config = dict(
    n_layer=10,
    positions='learned',
    bias='all',
    tie_embeddings=True,
    init_std_up=0.0312,
)
MLP neurons of a small language model. Each row is named by its layer, matrix (up: input weights) and neuron, and shows model dimensions 128-255. Each number is 128 + 32 x the weight over its row's rms, rounded and kept within 0 to 255. Numbers have three digits each.
A block is one neuron, or neurons of one layer that tend to fire together. Before each block is what it responds to, as a language model described it from the Wikipedia text at the highest values.

Description: Compound-joining hyphens. Hyphens and en dashes joining two words or a code and number in compounds, as in Bourbon-Parma, self-released, KXPN-FM, CP-70.
L3.up119:129179153147173029103152078110132207128114148140088112078184078143212119101106102124134145171113107131093101096060121155133151116168120095077131123117204133093135062096149097102146098153130111102139123059189137168107178141117153152169091082118150153162121180096141096137089104167121089161080130126125093145166102117121103185146080107104104090104151103163099107152119087147132101127100
L3.up257:156143122114100097098156173141109127153093113143118119132098118132080099114149136176149135135117162075034106145156184126126092194146146136089120167158159174088084087108136189142160120128131097132113139117096110151119140105149131149128135085155138167152140171132129088089158132134117110171132141166109110135118178141085056151096113096112189139082093130216071176143141095161161090083165
L3.up620:079160152166104103118146075116155098127124139186164128136161088141124135073169125090073073189175113148129120125126129097109066181142172124121141167112073114152089087180089090115186081145160118094181105130159116149106167154093138107129103175075104137149149155105098100133135066126140178062101136145155107208135163140112145120115126188091131154146155121147086128142130124101153159124158
L3.up711:126149167169152103149138161125108153196113139119104180115127157134135141068151147120147068161124138179133104150098133117123128163145160124097074092085104163136132123081095107086099109091190121137144104141112140119128209134175181133098135070105142196163082138072097082101096101187095145149112154170107107220126125091100066146062107149077163120111059131121083168183155104091112151124123

Description: Noun-completing word endings. Fires on the token that completes a noun inside a prepositional phrase, often a plural s or ing suffix (visits, reasons, on his return).
L6.up291:145151153170127109097153101116149110150066164098104053142135089136188129137194142109099140235123094125118135087127139160138114116158095125144164117109161159142183100099126122085148128131134127153173120154151103151132096085138134118137131106159149134151111136163098137114155080089120110144180089115114103134114151153146107139106187124181106094121132103130128192097164070099116110124182

Description: Separator after row names. Table cell separators right after a row's leading name (club, player, candidate, "Total votes") in sports and election tables; also gaps or "as"/"·" after names in lists.
L2.up199:123094120099116064080081094143147114122163186117118127171141176128024103144130104129198153092130140136184096131144105079109171106129158134169054125138193135185127120121136058138167116108170126076157132202110091075100156165093098132108207079125122091105132090104110063138147057155112124114140150113099102168188175107086139154128113166171138079146138146123146116106146114107122161109141
L2.up350:168113155085135087125088149062109112153127123136103193118129146104133156103048115092128142203081112135134150144166167126128167104126173104087175093116083159185133124142126129172147079168153133089145130113137136082064178140140114201124168082139134139104178106129110085115125105156068102070124180168136164154142101149145168132091164145068151117166128142085132041095118097093061124137110
L2.up397:110102127146079105168163125100074102133149165087151123127117165119082124099102100098184216132162142159140163138124081113110112100122152169101112128125146158149106137180182111118107126112145079137146097165094077116138194148123197125121217166125093080152103094140163140100118139125133089078118122150072077138153206150114155147069120097105103126099152134183092113104145085077101108103219
L2.up432:150163145142190107120131179181131140118155079195142120116145123164138133094112120095210103119166165120115174140097119087125139132168124057142107142131181112122074193061071131155073131153150113117098132076086128128124108134146129108160079125104155137169104135175110150138098151121149078162127076162159127162155074163123103186119112125152155111144106127142062157071090187100139153140131
L2.up437:109115132090127155104108156102175092148108195140048138129026104070101089155112137107092096168155141113102100109120096133126106143104076132119134160137114112119148096124089132099116149094134134116112171158149138123162114139144196159144117119085107097137129112140147161115109121201108111157166123099156121075139175096153080080128130130081114106108054120123151159188091187101176094063161
L2.up447:125098111079162126144177145163055107192158164148061117176151059124200178139132136196102137183133092149138098088180110051164125160147156123168102112137173127086122097103155103094105157133170106091125173130094114216193135094131095139112088138125132173168120077165154053104141137164095115107162118169097138135136150154116124103126072151143090168110173090130177086082104160124169109066143
L2.up551:108110147050127127157185135094162190147111145142152124153141086093119125114102136182144147157133110139133108148080169147158122138147180188135139130185174104131103160151138117083148111160161146090143226173125147148089087114104149144101115115076101122108098171117155118098162107134130100120130198099149119170125053127167097109149127146138122124137143177078134167175094074194124070106088
L2.up556:152116153144154136112079181139093148146176125005161060096076147082093149096159081149136179078184181135091066174126160112113092095164117096089134134106177169161086136136147098112107130107075132117134176127097149144094143118122077137129188102067122085108133108177121174059150103104110068134061099138114120178167096157145148131115077124130118129184115145147118157092127123110146141137163
L2.up570:093113140068138176101094140145150156186159170088069122160143139136109127121076141161144123077162039165150142140126152098149133139121159118197149123143180153177142146127169106164154142146187106107098138123074118102123109175154144104158130154158105142108122093146168103117172118110079094097107104129140132192172065131104115106142075128153099125139166165169128146153123104100093158087140
L2.up695:100092149089092146123130136112084144111104202040130176169160102148136127109121135098138131111134122172184177128178123117168172123137067131190112143163184099094142081164164074091158186139167122172125087196121161099122154096114104126138092151080109115105096118092137108141123098181093118096152108168117119136162126135112106143140110106112157127124166078157124168110120143143131110073126
L2.up742:118142125091145144150138135132118131147118132102043156073143130085110169093123181184091157152232091114133133139158087144144139152149069106179100095123114076141149170098151064083098079205113100121100194132146169148167105158151124114097137078151110073118141080130101156091119131157099174156136131148110181134108121138113196087105199090132116134121108163114068071153117141106137129131109
L2.up815:163133161156096096173075192120093127189127131124059111083100105134115094106032132151128139159167076101143091130159114133127155108080161147138131083133098104102184129160083122104125118126127111104102150072085169180132141125117091177155124197109068177105123095097158105148181142108083150187140171123146117120131102115127094101122114153110060162115107145156129234107165066131117086103101
L2.up838:160146098082142132118129081112159101147135157121140124044169142127140125143097060121152108206121151133179122176119085131072139110111154083111087170110166130105095111138134154073119127110170104107084117079129178106154137195129173146155105169153160157141085142157117066147092117128077090106131076160102092090138077103140164213157100075133087116129089183121171123096098133107134146141112
L2.up879:184127176082116145109108082142149143149108183156095119096110144125089172063089153139079127135122090116141103167139144172114128141163151142103169178142079097101129079157131077085109110138160103144043121103097116109155089165112099129108112125179154108156109090093155124139167151079150132127136203107184133101129100059155137192119097149110100147177096208099095132104160149161151089107145
L2.up964:132124135109160069101141086104148111162140209086139095116128133113113065068084089096122232085115063108123166118121059073067103158131145166110111155115121140151097111162148090156129209092112075141097114152115081110101188145132171099143188089101118114127179092176157149135165110152109146113110126163097100120176182131116083128138094093129149086118159156134130122115126120063111098118141
L2.up987:185127109139112123146157127143112140191159140065190115121161148084115152135095092159136136130162155163114162115114059187146119129126122181084077091063162139139137173098105112118175037154143111125157147097140134148084079097153176113107137116099104116096101147120119196146108152203133119165074124111124067085175149091106160073114096098125154083100088123149127082134099169087175143097129

Description: First-column table delimiters. The pipe separator right after the first cell of a table row, e.g. after a number, rank or name ("| 16 |", "| Rank |", "| Harold Keenan |").
L3.up187:136117067125134203121173152137115114160146171141133108189120150127156182137138088048150117134145135065177159127148169153167098073131132202102104137152111133119058181134130152165105081108087147162105159156124137124095144131151129174159120120089108107105117073094151078120091133073158128037194154140153124126083113172134082105156169077142127148134145167114163106104153113110098175115195
L3.up509:149084091107147053133101095103141140122051085161142185062150136121091095114130129142220100149122149153140120042157175148184115131147118129087121163097179149097118127178055124174077152142125051072090116136120090125147122095156126169140086169155143135143121086140127087129127113145101141139185073121096129146161155181164117102139164094075144125142096087142108182102129146129101105143167
L3.up850:121112149139108095176163140109133166159166115065129146137084145165089113075146133105165163096138192151115175117097060136104098105123099139091076166098168204097141104129091149117074091119148133152104113202128101191087137170077085193121120175102133036135088110148112150166133118135113096133064125124141122175128168126130121157139162165133103111131114100148177086073171144052166110162145
L3.up968:112151146135084149141124154119099119146086129159096104148130128185171143095150166129195124123134111120125097141084107172164128174216167083105103139111176220138062138095129116222083130116111089110054117138108102116170185130112086160126159106092109108085125103102148121128116108190130041106108076121154129129150092146146137181153081136135157158149152131151144114119118089099124172129113

Description: Completing word endings. Final suffix pieces that finish a split word, such as -al, -ic, -os (Environmental, diatomic, Panathinaikos), plus the last word of fixed terms like digital download or tropical depression.
L3.up118:164085121153083120123205132149180159072127168139131105067102155151108120104116110122132162113094146115150132082121090119076163146102162147115113120187159108130191164115137127091098128133104121101100146185180079140079085100075147117088139125154168165139103153099169066142129083131143166071109122124163086196123151137141142155167151077179091156122139104148150151123129090109144118185101
L3.up367:118128176104155131122094147076167096125083106207165097148144156119118082128146126138143128146106095144120110127104132151129130140167133097118166171146106124161112205086143138123115070074116145118159214135147110175101189098135134166131140079117105135161160136024098122098127158133134138150201156123080137153131130170165169097113066120153138103127168178109136093155108125131149124135116
L3.up636:117179145216190124139122111096067121154114099122130104115193180150161100088105149161114069153150097104109072160134126078131077125153109072110136131150125158121096208124155176082126143147075111144128098070134135122192091109173133177158162087117193136120125108073111092118166136127157135130122129110108081133126146130124146200073110130139120129149141147154139117168094104091128093082158
L3.up752:161118167141102159149133142077155121068151125070145148046088127090144124150130149101154120142129124162164075136162156113131106106124115136139136125123139099110120129117136123109137150125152164122158144089181058129097107114153158158112187067118130194140170166111109118082143142091156119093157139102141113124080101161098158076125107183130072125149161095157143138138133030120171111125139

Description: Hyphen in compound names. Hyphens joining two parts of a compound word or name, mostly in lists and tables (Bagnères-de-Luchon, Noh Sang-woo, centre-forward), occasionally a comma between listed items.
L2.up20:120129133136189087159087067177137147127102167155130101176164140253109129152110097117154141158124146099126073115144147134176077123129184070132086094089141131125155097131156117069135095232120133103135094113156180188105113119136155168149130126091119129095088102144086121132121099125100144113109127150112141176105136114085084164154108104128224157080189097049088130124053098121137130130078
L2.up65:154137110115147052138144128137153099131102146153093157162081071200186148099138133069112136173137161090137108105085068165178140218137150120121120142135141140127080115178183054142183078173095140151149124094098178072101169144161140095114095085091164176088113077110123105141133134113169147146124109137104109087106106130104152182132108105089127176090147166102125086125112119078183113115119
L2.up82:120139154093163089112082107129112120112081082113059143091023137128108168101094093106115133178151137145094147158176085085170130154150163095133125102141112107109118110093090193172133167120090155088162096137159154199153132125136099156144095109157125183163165104177167053185125112174175173128081149148136040105169115128133114147124136127122144160146158111077144068081080148130097150113177
L2.up98:110184107143142060162093149176121132150090167139105071135142124131192092093066131137135112151142190105069108116143107109127110165194155123156104114159100174165098076099093094168191158144151150095108081151161130156141160206142110168109070137142096125129118176068099162096138101202089153152115145172112115165109175147068116154073100132110174098091095120116097166158148144158167140129183
L2.up171:122146158173157137168127153168164092123102100049091119196146122175099197180160115196116141186138096089162089164051101151136108117081149149093148151144130070064102094127158131120085062164143132137127132069071143088097210164112142128152130171087159099147099083113105122118154163124164120151119135135110168153131064175101127052174074164149122162131142146138145177142126127111158148166115
L2.up249:122137122169184186101141113147083130091066168075181054173191064129197134087162106081102088157092117100066142086103109052135160145138124146097158129171131091111101145086136092131135151106078101145182118156076151151099178138120125143158158141117156115107156156105057124097103113146122170126104138156170109206109103088065163110175188117164130127120142128113168158161160121126126137110134
L2.up441:107166114151126118185126136165123139164065135137142102104146150169128140163133111184158051164094144213103081131087155105150131164051120067107153136096145103125117084118187133139112095138151100118109086131108140153124187157117132146171078120163159134138118110209116115153121114154149072187099045129131078159111063116084114148190101142154146166110132142117152119165112141139142109110080
L2.up487:152058122145081131146131091111111076116097130114098144059131184185150098066109129071132145147132128092057098085154135095122121109175074128139100142090154192162118140109132080146096136129155114092115161154085143171128195112198152081143124143120119139134101166145107116158101135131085120031132123146148111132121146088145122209143135104149130148179082122137128147122150092106148110169110
L2.up489:112127132092192074141134114148101163170123097122092111092177101214116155122106054162104111158078086121107094104140096118125171127142167100161179090122129139127130091129110100082186088102154085083151119142140142183141097144138131157091135110105148162091160126125069129065156111172079146120114126063081117145181218086114076119107149124128131121181156141154108122161122116105122133153132
L2.up529:135083126129223133135142163125091157152136111135129088100112163125157185092137086113118063186165103092115132128062117134132158164141126099100209123043127146142103156096081091111135108116095134098134152142081158163093073121084129131151127185109118122101090125129170091131083121117136141109137122143168119135155123151068053172119044162151133117123073169171154079132152085100085092081185
L2.up720:172157104082136110129149143105191125076105114099088189132124085169169143140123081136103134184145141124127174137119099102130100156207135132090152126177111118144088112150085088160119102166112129076108120094130122121084162142076137129103079185061128175129126119180135205145106166168184060112113150175128119100136090196106117113186179154148152132112160085091159151125124086081101137120148
L2.up745:106082143168153131189112137101104053174122163111090140089111061063077066096110144139125132176155161087114107150071128125084149129142137124090091145061161119121119127154152073093161084147122092130150081159141136157128109157178123082129092161165120105085182146142164116172106152197150177176159091101166133142124148132167119128103127122118145102065131122178116096109138142091077112175141
L2.up828:135136122139171123127135120188163133055054123135093124141128075172180178093126086048138161111104114115089070151138151104125089163155189085105141163133121096131118053139116099107179140179042151102143116132199121175114129114151150119115084093096087124115158139100117161109202075152097137129153076165130168218107100159071139142133133085095105128100171090082126153157147107047090110105166
L2.up843:134115113113159123124148111131121146153164152167109073157095170196104175152139142141124128092123101133106157075122162113130109140199113106173094158134092133161129139138126109172108115139092127087098136054148171106125168157191162080149103099145102125111156151115107128131089126130164101115119110128155078102070107112073157214100167124070117130116144139134083131145123164104116138094139
L2.up869:119129149121186069098099104184174134135130127161075137196113172154075132162058134100125140196118121150128125102133101076145133130069149140168103100170119082153094126106132127170203125167064130144082086119127161122111095105165127177157127120112127148125103112139119118109133112115161070174142059107137157100132169171127142188149129092103089162068170068139119083121108103105137129118091
L2.up973:151097113114126080107126099107182191177086131117098103160101058119099189122095133054129170189114131110162067190150138121197104191147140150133194143156105126181097097140136123171175086110120148107156117174136181148112073183160088157133129059145123127080117147137071101092152125152097177107136184155107072110110155139088114122145111082109126143113108144096090141122095144142151199168117

Description: Infobox and table field separators. Pipes between table header cells, bullet dashes, and colons opening key–value fields in infoboxes and tables, such as "| Source |" and "- Executive producers:".
L6.up839:104141133130064112137092092115186119163166154137120187167148150170140101133171169107113169115127132088126100109059115152115147164141082174072156084160071144136124116133191163174152113147123115145133205067132070106135127142157141110123124128139158110083171129131150088074095156126163101129144076148166101131114072151142157132107109159127172143129147156143122103085120118080079163152102

Description: Infobox bullets; sequence adverbs. Line-initial hyphens and labels that start the next field in infobox lists (Country, Order, Solubility), plus narrative adverbs like later, also, subsequently after a subject or auxiliary.
L2.up0:186126147163124163094131142164116117126132125098097171157054080101206161139167160151107157137147131174084110151153157106134077108074102184133132105127121145141203069133096131226105109180062106193115119102099108094153136133143145143185115082138062148128187145150140145144097123042120119124110109189130119109154083111110125149123137155159100179131137155122089109082134169159114105100157
L2.up232:172103140119186089104066122127125085139124123108101141103104164170151132114149134164058096116166176117064109169103140121113118141098087147094156144135124123133147062143134053131115134130040135121110066170127181137109165109077189108135075139185136148126182166155155153140194110090177138130156114139152086111114139083139111131136149151141115117125111146120114143090202145191142089139148
L2.up247:163116091117144120158155137093165118123111121154150148157134057095115109128099173184107078118196171107123166164145105154118114117121105091066119136118105087116167111181028086110105098141121127082147126105146095097151149203160121130182144109109052101172117181172115120095123121204154095195124161156090093098145141141114145144045117145144140092157090136086121110104144134136163156135119
L2.up307:149079104141153167206184087106117160095091130107111112175178093121175121123141128113073139120150165144119147057074126147089124120098137131130112144103094084138139143102150132085170120158097095130129130177143138069116133112147133153124147152119141186164157169140188130141156166127091129139158182108132095149156111151076216116143144079080099076147159106130159129144149139156070095124099
L2.up313:153090126167118110085172166158154177109159164126127146103128153172109138095136141063115086161136148081131142079093123088097099169113113096100191167166180139125162127076138185091087136085090077102108060145124092107142141090117215131140147125117051183111098127172124121094118092151086121101110163119092123079100090110120090134123168160113158138130110137065109189124137064128084127117178
L2.up337:122160191164074111128128131136098114129107111036084142177106130097193110113173139142121088088132120136082086130139125116138113112070064139096129138166152163095174125163105072123098136143121188172170139163127148142121105068146116182181089104070120147089119120122082161178113149154111130175109141126181109125196107149100149115064130129067126162164169120115117156108151106108134097109128
L2.up368:198042126137154142123099089146128116088142147136138128081096150131111162187157112190178163099159181097108135095132183148136096173136112180106114149088134121173152233078116099096126123149092107135094176091104167178104134088078148160124113128158084170135139123128126143111142117096137154113168139124116131122152091184094165166079097133092097129117114160089123115092111134145131094140131
L2.up445:126122105092133168078106080167161170123089156099107097050116080147104136086115151120103088189133157143128075104155170136082129148106108130112113138066115186114117044085092116154088113193154134167166036183091145103142125093124122098145133072156040105142141129130116110169165069141073101146116108119110178154131150123140178162117164124114156161149130126142167118176135128122144162115148
L2.up469:160103107124116184118161126109204141151177114116100171123143097100164139102085190119100130161165124077109183120108159122167135126133102091107171064140133106124177185121142097132088152126119070110155150166119122178161107115115176148128059077089098132125127137180131081138152100119091087109115140115076103130082088144172125128131192155167137137136116162212155131175113129148165037046138
L2.up512:149129187095134110101156137099091099163086156140127122106130147140125138102045088080130132168100064152088125121143157131193179150141126125115147149120148203102136071193119154145148118093111134133163149179195177119131100109115137079089139047104110121092110105149148112107099058153115163088088164094113149158103198129103122192151085183146175114154116117125132175164117090144111129097129
L2.up546:123085081138189130107074093168107186118155095076075126113113167110223069165098220096109145135128164140127098144113136139123087105065114146118100107127120148145193108141072067062093139122118185164171118118057138149110120105184109119224136123141118091174083125169135173129113107079117128167132161099107140129152122081154113084127119124128116168119153158110114090134116159140125175124140
L2.up555:098081155141147149151143053089191133157125109091159119129139192152214081126095127164151108104138158127154095125168125106165178144073144156159065141096134136111078138117150127104128129081107097125119182141113155115087088129111084158134147158087110141076142158146177095110110120110128113125092145104204119152101103089134139132103145150126119120088130133096134114171135098141084086094150
L2.up599:184143156167156115122110138134125138125074105083115185143128160155135120152194165218096072143185148088167137157203135116117148115090098146196109124157083158136159113107140121154122163108135135116144097115155167117117136130145151142177100066140145160104142165158118119152175150131143121150103108111068084145130139096110207122053176101109120155160134126084085131117181138103043047133191
L2.up944:121130176152170151133061139128113138143080070143119132068136111161156121111192046134091162081128166148158163110094141087054069165148103181121156154131180082157149082133130082126103134136106131187178125139124150152117126090095114182146109128175114095161135147131222067134153140060143172153110104107152178110087089162153129180160110108122073158136098136126161117141138140196119153060174
L2.up963:151085169180173165085074087103174118127139160190132129122129157134135117167130123060105142054090174070104112121172138111161113126086170185116171163090114168131098078080157104162165120073076148113145115126105135153095124159143155139126157126121092175103184117122107113098146149134131118142087090129101212139078112164117132159078150072138150162148125147122076085140152164085140112092171
L2.up1020:126161099091172084058115072154153092127082127051094176095122119096132136124165112126159150169182071103144146088134165158164139103138126144065156139147158121150149151116116124123154099111143130150089118104101148120153111144150181167151150163078169089178086152107130115178115193072113141080087152143088121186136108186106158099166120098172133149162112095132129109133084097103116091120106

Description: Label-value separators. The pipe or colon right after a field label in infoboxes and tables, just before a number, e.g. Turnout |, Elevation:, Running time:.
L3.up360:179120144113178180103151107187159129140133169127116154116189129084110147076105110123125120151156136122100120119144140135109100162070127140165115162098078145171122133151144090119142055184144124113160074152155127093117094087122198138136183204079140127111096120123114146139179126112097102150131053087120129152116171183091160117109119089156121110145115092222092136187161081194126085116118
L3.up496:095096151167102177094152130184123110118158116125111178168113102169140072096139102061161098084150142085114183120181142147153129102167113168090118122110135189171090120153082120169098103063147112169119066148094105161128161118090102175131154118143105177132094123097191086154098134100150114185154117157120107122149147168157179234141121145137174133115132183174163144112128111150110108111076
L3.up788:098110216149124156142113092148152144109134132073150094127094122114102109119094169158166134135163133103146102123133111153124138112117095147111102170136116152151123120124137142078102097146114123156116109127092144175102126134132148164168074142137128144012135117115189088158156098114159122136139045111144114173059152138113123197096149145128149135211086150141104068139130114153060084186168
L3.up863:132105132135117153170147128160070154160069126157140078176118105089150106119118145142199116139167137101130125155184161124127157162155120144159130138127180134122153135071111115152167149118123159182108107189089128134152072107130161135107133131083083170156081117188166142131120059126107130131126058125100172193114095170123195109149119102181112125134142167136067165112127078102205093149095

Description: Token after proper names. Separators or verbs right after a completed proper name in lists, tables and prose, e.g. "Ballymena United 0-4", "Jimmy Smith –", "Mayer ended".
L6.up132:136159133124174153045156125130192145108181101187183124184175119092100115105098111171138111203111125127120155133089126120109115099172126183142117162123134183161102069114076088143133108167149115110109180119173099130183112147127148130087137111131109140150127146150155088108111126112130136078067184112162097113188099099136103157100101133091130117098135127184136072126118154135173178133107